From a checkpoint of a small transformer trained on Wikipedia: 85.5M parameters, rotary positions.
MLP neurons of a small language model. Each row is named by its layer, matrix (gate and up: input weights; down: output weights) and neuron, and shows model dimensions 112-207. Each number is 200 + 40 x the weight over its row's rms, rounded and kept within 0 to 999. A neuron's up and down rows have the sign that makes its largest values positive.
After each neuron's rows, "raises" lists the tokens whose logits its output raises most directly, leaving later layers aside.

L7.gate886,198,167,150,232,255,202,202,182,193,196,216,212,169,222,203,181,216,220,200,159,226,303,202,144,249,173,225,179,180,132,219,271,260,167,175,148,192,231,241,147,220,236,178,162,161,159,183,225,217,169,185,180,185,190,154,185,288,152,197,248,236,198,190,96,143,248,175,205,113,152,228,245,199,201,177,237,141,193,177,180,236,214,215,177,158,200,190,118,197,152,191,224,133,189,217,165
L7.up886,162,209,93,168,239,225,178,146,172,247,212,208,145,227,214,217,195,180,239,104,143,200,202,146,195,185,256,212,169,139,229,291,155,207,147,122,198,219,199,221,185,197,146,195,184,167,194,228,187,158,207,227,211,223,208,177,160,207,185,132,183,182,259,128,145,237,186,231,187,247,210,264,176,150,182,239,285,224,234,153,165,260,231,219,189,197,136,231,204,197,140,212,226,124,202,212
L7.down886,210,198,208,212,253,284,175,251,119,177,217,184,186,235,210,172,215,215,211,215,186,168,203,196,205,218,259,185,193,190,217,197,272,204,128,211,193,208,214,253,177,256,221,252,183,159,101,168,279,194,197,251,228,160,211,238,201,202,178,189,187,223,211,214,181,173,198,122,193,141,194,188,205,201,205,169,200,155,117,105,238,142,209,148,233,203,183,266,210,228,230,202,165,224,134,294
raises: "off", "off ", "out ", "in ", "through "

L4.gate702,218,144,218,199,176,170,185,110,237,217,114,199,187,206,219,201,200,213,190,218,293,164,143,142,194,187,132,243,172,253,193,200,231,204,211,227,155,168,152,175,217,199,207,177,146,203,236,158,252,223,198,212,211,232,188,169,252,228,142,240,180,158,218,196,242,179,256,249,235,218,152,141,127,215,186,171,163,237,190,130,139,166,113,302,171,269,207,232,142,212,242,185,187,184,191,210
L4.up702,229,170,237,216,153,209,191,109,261,208,123,237,200,209,231,180,188,225,201,243,237,216,158,164,188,142,183,209,183,212,213,186,260,200,215,228,158,195,171,181,239,151,217,195,175,215,213,216,242,229,178,266,213,211,179,163,238,212,158,191,194,226,220,204,226,226,241,236,200,214,140,126,95,212,180,130,149,205,212,189,148,147,125,304,179,266,222,254,200,216,225,186,206,177,144,212
L4.down702,238,154,207,201,201,206,204,201,212,207,166,190,194,186,221,246,191,201,185,203,179,205,156,128,203,166,179,227,201,215,212,203,197,217,184,229,176,198,215,225,183,166,226,217,207,185,203,195,226,215,141,221,202,201,184,186,200,238,191,172,248,219,204,214,232,189,271,230,231,182,182,177,171,238,217,207,169,231,204,171,191,172,129,246,174,195,219,234,206,196,193,167,185,193,171,208
raises: "Studio ", "= ", "Personal ", "Geography", "- "

L6.gate1193,215,191,160,273,188,183,279,178,211,182,185,271,182,247,115,137,198,195,187,217,176,145,234,144,203,169,160,208,260,200,141,133,223,205,287,211,204,191,181,233,198,202,186,167,249,168,198,183,217,195,146,187,241,250,161,219,170,213,174,298,221,261,216,206,216,156,241,211,226,180,163,116,198,240,237,208,192,222,192,176,151,112,145,204,178,230,186,228,160,193,107,190,211,238,216,90
L6.up1193,120,101,146,202,206,241,196,211,213,182,156,177,201,197,282,228,254,200,241,210,193,130,168,155,209,171,174,160,285,216,184,232,188,191,225,192,169,75,281,198,174,192,271,172,213,174,191,276,199,190,182,164,232,175,173,233,170,230,160,201,169,146,243,182,204,237,225,281,199,184,223,206,197,153,199,266,258,198,126,208,186,188,127,161,286,180,232,151,223,200,225,185,193,229,172,200
L6.down1193,182,180,219,257,215,171,246,148,198,220,243,219,119,235,197,152,257,208,184,179,212,217,214,174,206,177,225,229,190,172,199,184,255,170,205,184,196,226,211,224,130,132,199,158,203,182,254,198,235,166,195,175,262,199,194,186,161,230,182,189,204,193,238,191,147,238,183,215,219,230,154,229,184,150,220,174,184,190,170,202,191,165,180,154,200,137,178,214,145,227,184,211,181,194,224,265
raises: "However", "It ", "During ", "After ", "By "

L7.gate1435,140,215,168,204,172,204,246,182,235,158,153,221,201,129,107,207,161,210,205,127,163,223,158,188,255,198,165,142,181,212,211,270,177,241,263,142,256,225,192,240,236,261,205,206,164,144,222,209,183,146,176,201,199,237,206,148,173,192,203,140,201,160,182,198,193,149,116,180,253,211,230,220,215,164,152,211,286,189,206,180,172,194,228,202,131,259,131,159,177,132,189,146,224,167,221,148
L7.up1435,201,183,188,247,197,233,220,201,158,179,219,228,149,199,157,193,146,246,194,198,247,152,163,181,182,193,175,159,140,173,182,203,143,211,159,216,219,159,226,147,252,216,128,223,202,118,298,170,201,100,212,240,164,178,244,144,207,219,196,183,187,140,181,207,135,213,180,205,198,298,243,254,229,180,144,210,157,126,226,231,174,120,142,189,160,229,159,166,256,161,234,218,226,216,136,160
L7.down1435,199,167,62,203,219,253,150,172,232,205,178,167,231,200,128,244,181,284,112,193,127,144,210,236,248,186,153,164,203,171,226,190,157,135,209,203,176,200,283,218,204,218,112,234,134,144,218,240,302,90,258,235,191,288,243,212,155,143,194,223,264,173,208,188,207,204,162,233,114,180,238,212,173,140,209,229,230,225,216,241,151,157,113,195,169,203,210,171,153,203,247,190,152,228,156,236
raises: "himself ", "themselves ", "itself ", "herself ", "him "

L4.gate233,228,206,205,191,163,132,278,250,219,292,178,209,283,190,279,182,279,208,170,166,250,190,188,122,169,207,181,183,228,279,173,182,220,190,245,291,181,157,223,221,190,177,179,221,230,207,244,220,239,197,182,250,297,170,226,129,231,216,179,204,155,173,233,134,227,162,172,223,235,107,235,224,145,164,189,258,128,221,203,197,136,112,189,208,219,215,229,182,181,245,183,225,186,231,191,172
L4.up233,223,216,237,218,128,133,221,178,220,265,96,161,260,223,166,193,209,252,205,231,192,254,225,153,201,169,136,149,287,213,229,249,188,224,164,182,178,166,183,223,243,181,234,216,251,205,192,185,143,203,160,237,271,202,189,192,262,161,131,204,207,235,210,199,199,252,185,246,231,156,249,248,180,178,243,222,190,217,184,210,168,124,153,245,170,231,194,214,167,214,218,191,203,175,103,183
L4.down233,167,265,241,154,249,220,290,202,201,234,254,215,164,222,192,197,220,209,163,148,206,191,185,158,201,182,217,236,233,215,230,227,200,222,256,178,210,115,214,213,177,237,214,178,188,189,259,159,258,182,178,237,234,227,263,191,162,175,168,256,181,253,211,241,234,164,204,214,221,236,146,160,234,168,258,163,175,186,129,221,226,182,223,170,232,181,201,303,202,182,214,228,215,245,195,238
raises: "In ", "There ", "On ", "The ", "=="

L2.gate211,177,225,244,189,131,144,200,126,263,213,148,212,220,150,208,202,184,229,164,238,268,156,156,207,199,195,122,157,245,212,187,204,211,184,222,224,195,157,198,219,171,198,233,286,227,266,306,191,255,141,197,271,234,270,180,160,279,227,188,198,208,233,218,237,243,223,257,220,270,203,181,124,205,123,189,229,103,244,156,185,188,150,152,328,211,267,201,203,235,178,213,152,221,274,177,206
L2.up211,205,205,260,195,154,172,232,144,217,203,159,191,172,198,184,245,215,226,143,196,236,156,161,140,189,164,112,146,188,258,203,208,243,192,244,217,183,176,183,221,229,163,257,256,236,284,253,208,246,175,185,264,225,235,186,213,226,200,169,197,219,217,257,266,236,181,288,255,283,209,188,120,198,192,212,208,149,238,143,206,171,123,133,313,201,247,199,288,200,153,183,171,211,216,208,199
L2.down211,188,189,216,202,208,205,210,175,203,185,181,186,183,219,213,226,213,216,165,181,221,181,170,126,191,162,176,175,206,233,211,205,252,200,218,211,138,194,219,206,202,169,242,217,208,219,167,207,243,215,166,191,232,217,189,192,224,213,189,201,228,222,222,228,216,216,269,208,257,199,195,172,176,178,213,190,200,233,185,193,163,108,100,269,190,217,199,263,216,182,179,176,173,181,174,178
raises: "Studio ", "Personal ", "= ", "EP ", "- "

L4.gate17,197,177,200,191,198,195,152,200,239,185,205,93,182,194,181,136,160,173,210,125,175,147,228,208,197,244,199,161,160,230,250,171,216,162,163,208,264,137,265,198,172,69,173,155,246,180,191,212,205,187,243,141,167,238,231,241,206,188,224,184,164,232,195,208,220,195,220,238,222,246,150,168,255,301,195,145,243,218,211,271,141,253,225,256,298,183,227,225,207,196,166,195,216,221,204,192
L4.up17,176,175,241,200,281,172,182,199,164,301,223,221,262,226,245,235,250,264,166,220,197,139,158,171,116,150,134,181,155,201,121,147,209,237,118,251,166,272,162,208,210,113,115,152,153,261,187,239,203,183,213,179,253,192,198,150,261,150,207,165,141,163,175,162,183,205,241,154,190,236,183,214,162,274,197,254,206,229,199,194,189,194,191,245,182,165,205,196,144,215,192,188,162,180,243,229
L4.down17,175,237,198,127,133,177,177,170,246,196,192,145,132,258,148,247,181,237,178,132,153,178,173,216,191,151,211,185,208,159,185,169,172,197,163,244,293,175,305,185,234,186,187,239,191,160,185,145,216,217,186,175,170,190,202,242,205,118,127,214,177,182,209,197,158,188,266,205,198,184,234,233,256,275,208,191,231,152,210,218,191,186,247,160,250,151,187,209,196,226,186,171,180,204,178,227
raises: "°", "\"", ".", "-", ","

L6.gate312,224,251,215,206,176,301,203,240,120,155,193,192,197,169,196,227,179,214,191,185,155,163,197,285,185,218,203,196,206,285,180,132,163,158,180,207,202,174,223,251,189,190,186,247,258,154,196,209,179,120,178,201,272,185,257,197,148,204,221,204,214,241,206,253,253,165,190,235,203,236,226,217,242,160,249,176,219,143,204,215,188,192,126,211,186,215,153,191,198,158,224,238,251,186,200,156
L6.up312,187,158,257,220,237,186,246,199,133,109,206,224,129,137,189,219,175,197,144,211,211,147,226,176,187,132,202,234,170,230,171,211,166,122,184,214,173,197,155,171,185,164,227,181,205,278,253,201,160,147,194,174,259,181,159,196,173,165,122,150,190,229,176,230,214,171,176,207,228,150,190,168,213,183,195,193,190,187,191,207,112,172,198,160,146,213,115,225,168,195,182,238,240,185,179,234
L6.down312,175,155,213,175,288,254,231,217,204,177,212,165,190,204,177,181,180,201,240,191,210,202,227,206,176,194,165,232,98,160,222,199,203,215,186,222,190,232,258,187,200,199,130,223,250,220,211,220,219,200,200,146,178,173,203,194,233,188,284,248,231,171,250,203,181,194,229,178,159,239,193,219,174,251,181,203,179,180,223,269,183,208,238,266,217,226,206,267,271,153,209,230,256,176,193,184
raises: "making ", "turning ", "preserving ", "creating ", "producing "

L4.gate765,166,151,177,275,274,180,199,250,188,192,177,163,234,142,252,146,184,162,156,191,232,213,155,185,179,131,214,121,193,169,265,175,176,234,283,225,195,171,162,205,197,228,184,204,123,252,233,192,189,199,136,155,169,159,258,172,137,185,255,250,198,231,188,162,211,219,217,202,176,207,205,188,165,194,162,260,163,223,218,230,266,257,216,236,201,213,154,170,189,228,146,184,158,248,207,139
L4.up765,207,237,224,307,215,216,214,196,173,221,146,239,242,261,217,216,233,143,185,168,166,264,196,261,202,322,145,221,132,172,142,131,154,163,206,207,199,220,219,139,249,154,167,213,218,278,168,202,147,210,208,238,217,231,233,209,207,193,225,215,195,166,203,219,287,200,126,274,191,153,215,196,252,204,206,202,225,191,201,297,145,177,209,164,206,235,264,135,207,275,239,218,166,221,136,179
L4.down765,190,166,197,222,269,168,211,234,200,189,198,197,154,195,175,214,180,207,195,183,242,189,215,266,181,100,172,146,211,229,262,216,204,158,176,152,120,150,234,229,234,181,157,239,170,201,251,185,254,159,122,153,168,222,180,96,151,207,220,177,217,220,200,182,217,126,260,168,194,278,174,214,231,155,272,178,187,202,219,266,259,220,227,203,203,171,181,200,186,140,225,219,182,273,156,166
raises: ", ", ". ", "\n", "-", "\n\n"

L7.gate1103,176,143,128,191,234,290,226,228,283,183,136,163,191,134,122,200,182,123,216,219,206,181,121,165,200,203,203,223,232,186,235,264,192,137,249,133,203,173,227,194,189,270,201,110,265,178,176,214,210,121,239,288,269,211,159,177,229,169,193,212,176,198,161,168,188,207,285,279,192,271,230,164,259,179,230,282,190,150,195,238,202,209,215,195,137,198,176,144,223,246,124,157,238,247,168,245
L7.up1103,202,208,215,247,194,275,203,213,131,119,214,228,136,193,188,174,199,229,180,211,190,176,225,222,206,198,189,202,152,243,186,195,197,174,188,203,128,209,183,245,272,172,108,243,272,109,226,135,183,191,212,193,212,239,203,200,224,228,184,226,192,245,167,215,135,178,219,227,205,172,201,171,160,156,187,173,173,179,263,140,179,156,162,268,106,218,168,176,185,219,175,240,218,216,198,124
L7.down1103,116,188,226,273,271,139,249,168,134,200,193,168,198,170,193,222,292,113,223,228,230,184,229,165,233,197,184,173,222,186,110,272,238,151,153,210,185,233,97,250,199,231,166,174,253,158,197,210,123,156,199,195,240,272,266,200,135,272,204,226,222,258,161,271,197,191,185,185,147,209,192,182,183,188,170,234,212,249,158,203,209,237,228,259,187,171,198,241,144,261,121,177,224,132,210,203
raises: "him ", "them ", "themselves ", "strict ", "another "